{
  "n_layer": 15,
  "d_model": 448,
  "n_head": 7,
  "n_kv_head": 7,
  "head_dim": 64,
  "d_mlp": 896,
  "vocab_size": 32000,
  "activation": "swiglu",
  "norm": "rmsnorm",
  "norm_place": "pre",
  "norm_eps": 1e-05,
  "positions": "rope",
  "rope_base": 10000.0,
  "rope_fraction": 1.0,
  "qk_norm": false,
  "attn_scale": 0.125,
  "bias": "none",
  "tie_embeddings": false,
  "parallel_block": false,
  "init": "normal",
  "init_std_qkv": 0.0198,
  "init_std_o": 0.0,
  "init_std_up": 0.0198,
  "init_std_down": 0.0,
  "optimizer": "muon_variant",
  "lr": 0.0022,
  "lr_mult_o": 2.0,
  "lr_head": 0.0102,
  "warmup_steps": 200,
  "schedule": "wsd",
  "decay_fraction": 0.467,
  "decay_shape": "linear",
  "final_lr_fraction": 0.1,
  "batch_tokens": 131072,
  "seq_len": 1024,
  "doc_mask": true,
  "train_tokens": 483500000,
  "steps": 3689,
  "dataset": "wikipedia_en"
}
MLP neurons of a small language model. Each row is named by its layer, matrix (gate and up: input weights) and neuron, and shows model dimensions 298-447. Each number is 500 + 25 x the weight over its row's rms, rounded and kept within 0 to 999. Numbers have three digits each. A neuron's up and down rows have the sign that makes its largest values positive.
A block is one neuron, or neurons of one layer that tend to fire together. After each block is what it responds to, as a language model described it from the Wikipedia text at the highest values.

L2.gate322:534489459532485524531517462504494519506490490483497470487501453453541463511519527481500508497498490543485483503475464446515499479508498506472508462488462549443530492481496476488490452548525485497466492494518454487498526488400535506483555488495508449480481520496542515479525522507481500508502534543506539554505504492513437481505514542477472489505553489490510502519490507518488502535497493504484491521489444517515493482494515545496533440465528492465529
L2.up322:505472465519464480512491452496483500525504492500481486480481486485522488485487531503498524525515487537497467493469483464476475511493496482490505461492434535424539486494535488492473446563501511509473525527490452488502506510380518505494555483508484422479492504484526525509528507495492506490511506544486500522491510485513406506507521538503448498512544487501491507508491496519481488513481513513514518523473447520488511492520519511502527424497518508495507
L2.gate436:502514500495446501457464485506480509506479498517517473529506519486507476478503507500530509488512497494556514556463516529510456521518537468529472538533495517524470496513478515482482482499527503473530557471521519510543515488502475513503478480525490519489525499482504548466512513482520505502489517493523529507504478485512461469494473483473513496473535446496519524496482484511494471530535484500527512514495515499507504503485465462504518511520491462531496
L2.up436:510497479521509519467498488533477504481511498493510540547507480483489476484514480455503517495512521434525521550461505515503526500508504495498484488555489533501460492524486562501502470506518535494535524496483489487488533488542499506460492527509523471509501477497510502496526499513513478512487502484495527519549488489553502479442526495488505499475500492491518492530542525493522481479556492481500534502505508486504519518493501507458508514522496483524530
L2.gate493:524542548433480507468492497497498519478478490489523462471495518506516470493465486460481522485505534493513500473443520471518510534532488524511447496516493549497486522502510505528487490470484518507474527527467480465502544472497477442468487514495525500441487518501521479529519508514481495496527528508452550549495509535514466481514474516490500491473507483494501477540511495490539464500482462491480486509501521498520460526481539537477524449508451513481482
L2.up493:496504517527525477526513484481515458521501534545457527479513521480515563471515496514489545509475488500523490540519510546499482535536471522477506455498487558480488500515530530514512531514452522521480496453511452497494549523471505509489494515502490500530548485556515533537500475516477473533546502501472509461519501491486461511485477509479512516490515549525508513478482545492453492491500498465528525510475504519516475505542520478482509491506450525490490
L2.gate685:493479538540540496496512488502500511553441532527510478471465509483507481500496519509532523464487439493513479506488496534527499453473520494473501514521480487523512503468528523524512496482524533509462468534486468508497516492468499496515480478463480484513442475485530521526494474531492500534492506530530448521473500488513437520500516522474505533505495525493482494484490495499486516565506463533455486529524450491549496520480465513509520493504520454496490
L2.up685:481493496511478490504445488506507484497519485461494434496521502518521469485519507499525482518483492488506457512505487511479487492548514520529502503509470479505511506521513550502503453504518519486507501511511495495477477458436532469532491484486489531476529499456479454500495470461540487482502519516507500476504443474477463478445506545503477505514470471516473506531535514526541501486506512510551518491499508488502500483511514511443475543539498514501567
L2.gate728:472498459546520518466479503524497500508524475511493487506520512540516492518476528484484518437490502504503510522513534526528497492509531462481472516494514522533481491561532478470571522489491498476512542490482537501495426465494526491534526534514478511534507504498556515517485502495516472497504512481524466500553505473537521518504530494516492451514557488547500544509482551519486511453538485524542510496413492510489510486522478502537497497516524544464527
L2.up728:489491507504548475474507512533479504484502487466489497496523523477484488466516532504450554521498462455496522519501561513485532504508488512515502479551500509508449525487445487486477440490471497485479516499471534512480448522490482496492568500561442502483492477500539502516434504468514475491507528527535522498474460491501490500553508506465510487498486479510517494554493566473473505539513536485510531522495515496509468558522524544489512507495526518490526
L2.gate774:511473513504472472499505493565480512489466488524479504474503462538505457498494505493489502519530480523500521488504507469511501498517511518499532476503474473481515521497519473504521535525494465495460515470502496479532473503473509468471531475506488459547515478554527518511510490493454526566492494482503487532490502495506468496520467491491536520454482521508454484497493487509521516523515491536525491522474490550502504496488539484497524489474466519510519
L2.up774:468473480497487495479541475530473472497477501509482495457493474517526459509527517441484493500502493521521493500526467509536491482541507516509514499524473507463535526506502440515508538534502472457452488488491476498510524490481520470478536493510502467534520503498559545488514510483491502541520499505486476523499477483508466487524458508455583528455494537540443507503513455494508504512532458543513492522453496545521487515475538490500503504476490529506517
L2.gate829:530502487500494518508517486542506498507503490501482491487481476508515472480509488472515528486469480541517507506456511507516499480508512488469504503496486501476539497453493532475468488501485528525480536497488478491533501513381525472447545481509499466508479474528479504524478461512494466534533536493510520521535471470493433501526521476470542475473554522547503518491457525517508490539482510505564505501464507529499468515492528534494488476529478515516547
L2.up829:549489464495477464489474492521493509504503497474486525515476503481515480478467503500498502483510440500531545529496481528507524502519523486459490508523468533493511513472452520459500463492508478495463522510478510505519504521474487511540479473471461485538496456514459513511538467468527506540531516511481486516482508480501429481506516503470515511478579512536500512477517480517474505511498521528572493522460453542527528503486536549521501477476549525494537
L2.gate841:505526474506501520508461484454528473514503507487479468495462511497505497498491560477489483509497459517509526525535521465540491475496469461493495511488470501515506578483527513485520495507485549485508503565481487509478510522460507508461496487487490457488502481510511528494509475464459499509495527556536467496555546503494431506526517532517482543481543487496492510487506486490509527518494504493513551521518491494515458476486525508520488510534467495495510
L2.up841:520526469493533515552472468460525518520514495526496465525483516513486524493457563506511515503498474546498488517536547499529510519499520454509469468499485517497509542501530474499505472489481527457510499536494474501480529496483494495461491486509501506492520446499497489514547492506482519490514489531512480486515517507484487501515513500511509510518585480508484497493494502479495504514468477489514539508526484529497454518482505501513472537515491493494508
Description: Nouns naming an action or process, mostly right after "the" and often followed by "of", such as migration, discovery, evacuation, nomination.

L3.gate673:465476488472499508427491493503462473507481490508490453481490494525502491484489479496495513484530480522491500534509448480495454536501532496486480499521503512440536537464525518478540499526475521531500478492484513485504531488516514527522522478531512493529537514496500511466558458504431504502477474496460517512455531502494492527499505491495516500462496510518493507489454470527482504497540458526527476480507485518499506511520524495520505507485539508508493
L3.up673:515510458509481522475517487528497469480440487538489515481461492534530496469529509491492480508521499487487494483499525507467480503502535472474511501456435499480502534424503536533524499548502478500455528524477509495517497529505509468469515486503500489511532523532478515494542473506513500518519476494509513520477504509502449503520474523487477519500503480519522518497487480527509493529511461508505432552494474527519532494483501493501498479475514500537497
Description: Gerunds and other action or process nouns (-ing, -tion) used as nouns, often opening a sentence or clause, e.g. Learning, Construction, writing.

L2.gate3:453498472529560510497543541495560516485509518484508517510490491479467503480470482454493512504462498501489516552521507476500526460503525461528471479494495502532493517465464492518452494497491498517471545531495484496488493491491538518518524488532486501533481526461508512500469488521528463499540516502447492505513440515522464491458487518492522466538535483531501509519509499501436536495506502503528491532534476526516497520491502538497475540473495499485528
L2.up3:491502475502526476497517499455476522493522488515513527451503490475508469464480477487505520538469497514503546509533519508518559481496476500519489525506455492543496471480464488534456533526470521494482521483486483504501475482463543499530515434533534501502495547489504494501475520482486494506511504483494495468556479525559512499448521512474553538488508516503465535546515538468486507501493498531464500513528475497491424507504514497538469492487493512505531
L2.gate131:487514533530522488516477529497542525480538504530495520447495496504483483510507490452482486501496495475499479502501470493525502490520478476455528485518527504505487489517523496520522493504541542471503583496470446446504504478510508523517495507511484452500531496503521482508521500509487532509486463441463499480509504500514514468500515495510448519478509503525516501480500493522502488500523515505495505505457513519515519528531516504494558395516497521490534
L2.up131:507492506546490551505511481505454494515468501464480503490515489515488490477465488468439475534456509505503451514525498527521512466565498509482490515495461506519487526516485517544508467548507514501503535484481488439493507511489507491471512511493499487499501497527492475499510509497470496492537463471472499497473452533512521500515470527498512520475548484516517483488487498526510488477509512493518480484429521497531489534523516443520572468516529491451511
L2.gate136:551488518531529553523516494476497530535492493547482507510520482468525499498493485523460477497495466491554508489496441490490467452521516496464520519523518472500505535500510529477458464474561514504468485550484523511523489509522552503519510513521514502489521527523549519533496523489481500499519540504502509492476504509519491481503474513499462492451503475519483513544493497520513501500463488516478536484494489485503537539490527542479520577518481533497497
L2.up136:509498496479515557487521513470513530535494467504507505523501496508475512534494495528489493516479497531483503531505499509527505538486500522510499505532485503521509537511516494439457488455473485539496470504524483532562503499492509504532524500573510476508501523505494500499504562485484510498508477526444485516480518488536514486497502493523504493459501519529476516508486473498482507487499553550491525491481475504520507510510452509468515522476492480516546
L2.gate376:505516474526529511468493512484527463513435482484541515473478497481485481481476506453531501510514508478531495532477474480530499504527490541497478554585477457519500472508458494539490515479493508454541532501471473505513481474509434469501489534498496481509496520510506502503530486496484512483534509487501552512531498542540511505444468500487520525483521501498514509478504537512523468494545504507454479498501542490504487538493544459474555506509484537500505
L2.up376:538483524482520498501491468486504546488553492537459553507499540501510524484561491481486490483499513478467470533517504556477530518550515496492523475528422473491488517478528521573493525475468473516518528478527488494501480479497482500516497508502576513510484463515517530519596456490569482465524506487436535478486444537554493454468485487498472494479485526503525498483476483477529543467519509511526520507519492519497528525467506501476487504513514498583536
L2.gate667:487525499540495516478491526487508489523502527489515539500521524471523475476483497462500472458480488481547497550486504482441500499488487443487477498487469492499473469513482520512482510456485530484492520508480483524513505503513513501512518485459535489468491520516516505509483476538509473540577495461466481450504468568479532464479496521483488494481503484505496507516485504532470458515512468532492500508521490500544501510516474464482539509480503511476502
L2.up667:517527512543492506499499487475503489535483568503509521477514502477507485490494515497517483453495500526473500490485530490449509494485491450529490489490491533495489497532512526495537554491509464484462525517459518512506523504485501484525518499469539473480493519485528509515479503513469496484561493451438500443478507538492525473509473511470514476486536505516445510511476486521514493519477477508505509527524462462515519491516498506512506503492535502521514
L2.gate688:498547505515472522499526566502529522520478531502504510453473485477516505487498501486490509496502503457496483500478462536537467471495512489518460464457490486535468532459500478516459496522489487511480480532489501491522504508494501524509491484463492481494475522514514480514496459504475507525459465493471440439486439507496508500490487504502475481484502516515507460468455493469510503541500471499485464509495499521515497527521537556474504444425483481521494
L2.up688:480506500520530486466481539470544513496495486460514524515466524507509472476499429486508486540444474466533498524478508510509505481518505493460511524517503510499510493489526544490481481487502527493503498496445476496511491533487498495497481508519510504497517503498478515445480498492535438474543506517500475510510505519548472515476533504463529510485495498543552487529489486494475486473535498531502460480518559488525468573492517491477492513507481507497530
L2.gate750:479526503522530527481493504480504516526454530493520504483467494534499481475502511498488521468504491453561503516492504466542479499494469473484505522506496522483487501481459516511472475489485516471504492538482483514502511445527490487494500484522500480494485506490493491470562530462490514471478499489497504509507536538547497510475485512468488510505489504510545529501484473513483489472533504536503484507464508456544447567500499500487528474504460493508468
L2.up750:524497505497502513517527536462505488530485510468498493503492485563492489458502547532462515492514482458470489465533481522579495509506447479500479464524493472472518487450473478545488482538454489506453462515490454457516503544439494488467490480516489475490473480503500485470537491485466497486510518488471511529498519502530492475458500539441516483481515539507504525530510480446481507510512467484494484503446474477563486540527502479480556501462499468479499
L2.gate849:507499502504515500478509524491486471540485489465548532480476495531515495496482531519519545504507513482508492499495496467554520488517428501451507535522459520542454478466477527478493456506499471478444505492500514526511553467476494498523503487465508473519466492552530492491526533535469556477501481514517515529529490510513508488438480524472510481501445481510498536481500472465515528488515464521491527519508506490539499505503508476515475505504497516525480
L2.up849:479518505484517498526521483503466500550472448534493505471501495500530505479494519514523530529496492475527544477492473473487493445541474510505517501484482482544472521522484479448479484535507548491464488509499480469493516466520484519525463516514483486511488537526500474499472501543495502488477505507459527482501480548548503534524497480539483483519456527509541528523484486462525518497500545540499472499495450490483478522464485484460416504527478500475526
Description: Generic nouns after "the" that refer back to an entity already named in the article, such as the castle, the society, the club, the ship.

L3.gate769:521481485500542483513507509489540504524510489498498509501498497478525508501508502482511527510476502477409499477451504508487527510538490518540493502472513500517488539476456494526501481506499483485542497481504506508469476478475568524513506471526476509501497515523489467469508459516527455515501475466523510549516485499543519533474503507498502493489528498543454501560539517466447516520519516506584477487505529480495453519501484514480508496502524498510528
L3.up769:503481524457430485522518490454515492524461494482503511482526510494484487527508498516501519478485538499502519511490512504494539487529495505500503523545442540509522487523476488498523503510487558525495513506504496508511502497462500516493496510524497490479466406508521508535520509494496497517497454471510536487554491511501487497494511498493508538523470518490503519528499516478482521497510450515549511484468496485498484523532470498512517492472484484529494
Description: Generic head nouns, usually after "the", that refer back to the article's subject, like company, team, series or character.

L8.gate21:491484484473466482494517495460495470506510488484509462481482457544505476505529528455446510487520494479542504494541499520486517521463530497496476513491504464489521518500514483481549554525441512468498544505482564447518526475475495522495507516507525488524510457527490505533518515503451501507490516474514530544457484515550515526475466495496514492504460513497534480462535477489516487507509455580473501474512507545510473515502509503522461501448493524530458
L8.up21:508521492493496496533521481494471498537500515546520509487516492497470490493503507499476479526488474535442491485511488471500545499530492492494480431463498534532513498505531484499494541478471469444497535525474511520459467499518493496476509511505533501512465495557510513520509523515507499510489517507498528542514466490489503470456481497541513481481494509539559487493518477497496504476513495529541488504523526531450480511503450480543540475488521497506452
L8.gate136:497455512459519518475476530459517523473471536546480466511498527513512457502496552508499476491521508508500482492498466514500503509530505520451513484480491460489514482478505446460533486536539459490450486519481532484497511490496506454530485530421493553526492493498493514516488515501515520509490516492500505525488500509529506503519507487480547503509503526477513462494522483504505508534545499470534524520501474526531501523507477475532471546487469469479482
L8.up136:482479510545491504518548488440494501448524486512465475501519542498483501465483494488479536499482536509493479493516508519461530502478489511496467520517479469518563489500485440467530461494433485487490487499508513485451515485502595489488505503515528545534489506502484466511502487462499445527441530542501531537537464463530480512479491470465543483535484513533563501508530503559527458520475526495536502491495533513505523527525504503518475522457525477517504
L8.gate148:489450531484504495489481521489493479529482471466505524504497474511501487432493524517521477488470482519516496430493480484490586484504508491494530487470538510477518453542483463522508514504466522452527517568463496530482486462503508522510491497489511500507492509488500523491479558497511531492531513486518481493483539492497538441503493489550540503472511489494497513497547458501534502489513478549504493499563518536511469457512489531499463519467531526432483
L8.up148:507460549463477486484518509571482503466522513512482501516536452515520507548529497500467454491517465508475502503502512518465507520485478505453478508514547461494495447552473536503498559470491515463510485517486471518489468518478530503510533497481502545478498491472504455490513507494495491475505510464522470518485555470485512470487487521522526479473526513497494484513542521518536512485517470514487512509501474478499493518493504497571509507460515508514495
L8.gate202:483462485541487484516522481493489516509495512523487447474480498495465460469489523474489500546519548516495531448502524491485522486493498543505505512504528489461495468479495480478536535521493492516464496497433498501481489492485521506513525500527483496551481518493508516436485509494481522494505539493559515522463502509566480532541488527486473519494478541477486541537521508492504482506487501553501490490490506493503513487477469499532522523473517485555492
L8.up202:465500494530489473457542454477500493511493474507473500496514447508474520510524478488506490515479456509495536429530454475534482532484518541503514515477534511546487516525496468497484502508529508509487510497476485489508462492473527535545544511521512486520495486497478533489487551554497504475445512443476544496519480487543515496520515494494535510548506464479518476486503492532484465486475497479482493514537501474504463519475488489521471514497537489519485
L8.gate601:481516516481434511483528505479519547488490478520524489485483468460545506519487488442503469509480470491485479507484508523482505506437465507571509497515493503492531485527486502462544484482510499505533488501498471494495453467478493482510571512504530515474540535503503466519494549516514554459473507523531501528508521501484529497466490537515489488495514538529505495495517487513537494525517459525431528514505514534496475516482497448516461513520547489503509
L8.up601:474487494499501543485491497477469523502485499497441501512509492539479483507494493480538476486492485443474457451485514488426465439495474514513574484543506463500483521533522502499505523470475553469483493494506482472503540510533545513511516522532505540500494527464471521473465486493512466497487476510522532478469488517483457539498487499540490539447514507510486451511539510467480496530506491508473497477538532510489519490543468524511490507525497499516489
L8.gate635:500488546487511486479544501574527539503486478482496481463489520532469471487505518511486478505491513546521517502495524470512513475502490527507512515503520496518511518469510522526539499513513460490490476476501515490469452518498483479484491528493498460517490516489500544520487471494463461489510522480532497449487526508500476535534529478464480474525480550525495494476533504501485508493543502537500452512534499571512501542497513493507504532534537530510532
L8.up635:514488496470517525501513495486477464513443489511551548473518452453500473493501498509516486504518449528525495543499516520478529535509492536507505468498545465495543452536509537498542488509508508444495544459539443526477491502513509482501521535531499478508494468512465529464506520510476456523491488487521534475530492516469487534468506518519511519508471519520503509520484521526472493482518477474479499487508505513475497480521497524550505510513495511523486
L8.gate661:517499527499399520543527485508454498517482508502497465442511471526492507509514511502498498468510486483499505476523535495512510487489472533543541512503470478489529517492522476523536467490482466448497540504482508506484484519446487485514475525488504513460476501525547528459557512496483492536488493507539526544554497499462484485525528572510491501505560520506490486529498479512516497503509513481483523537458473519487428490510458453528501548470543460497501
L8.up661:537546537467545464510511521496482491504530543512498483504513527482505507489494476545486478522533451523531496504499454504511494528555501516481524524553543513468482480497513497497472506493514526518516484496554541486496533455502494493488489458537493501512517489491512464466499475517509503556511434449508498448476464486493509495499492485491479495455484507454542512521508566483433510506511508552500470474509545520481538555498519469491525485464514495475464
L8.gate894:487520524467463518469505501498510481493514497490475477499500479569463482503533535503522525552529498517489494505536495494478520490485482533476480488505497481460480479501482487513517536518438530495497510521475493481467536507451515510502519510483515492504504464473508508473476468524532483521486454495525506524491454477491488521512501492483463482512513462506515504498522507535522481501534515552491477508518455506542473497539456512482497531448505537504496
L8.up894:477503476528468526532518522520474502515463470516550524513497456542505503545532490533510496487473508476512468496488499475471506528505461476487524480480467509504537441486499453494513504503505537492533483530520479498537520500470496500479474524507496479495502497487485481485507449472485522498481560517524503513493522477499478468482517513556513529493446514523489467463493510496514461488477497496444490502481480476510495494477487424540500512487519475483464
Description: Main verb stems or final verb pieces right after to, for, in, by, such as, usually before an object, e.g. comprehend, managing, remedy, track.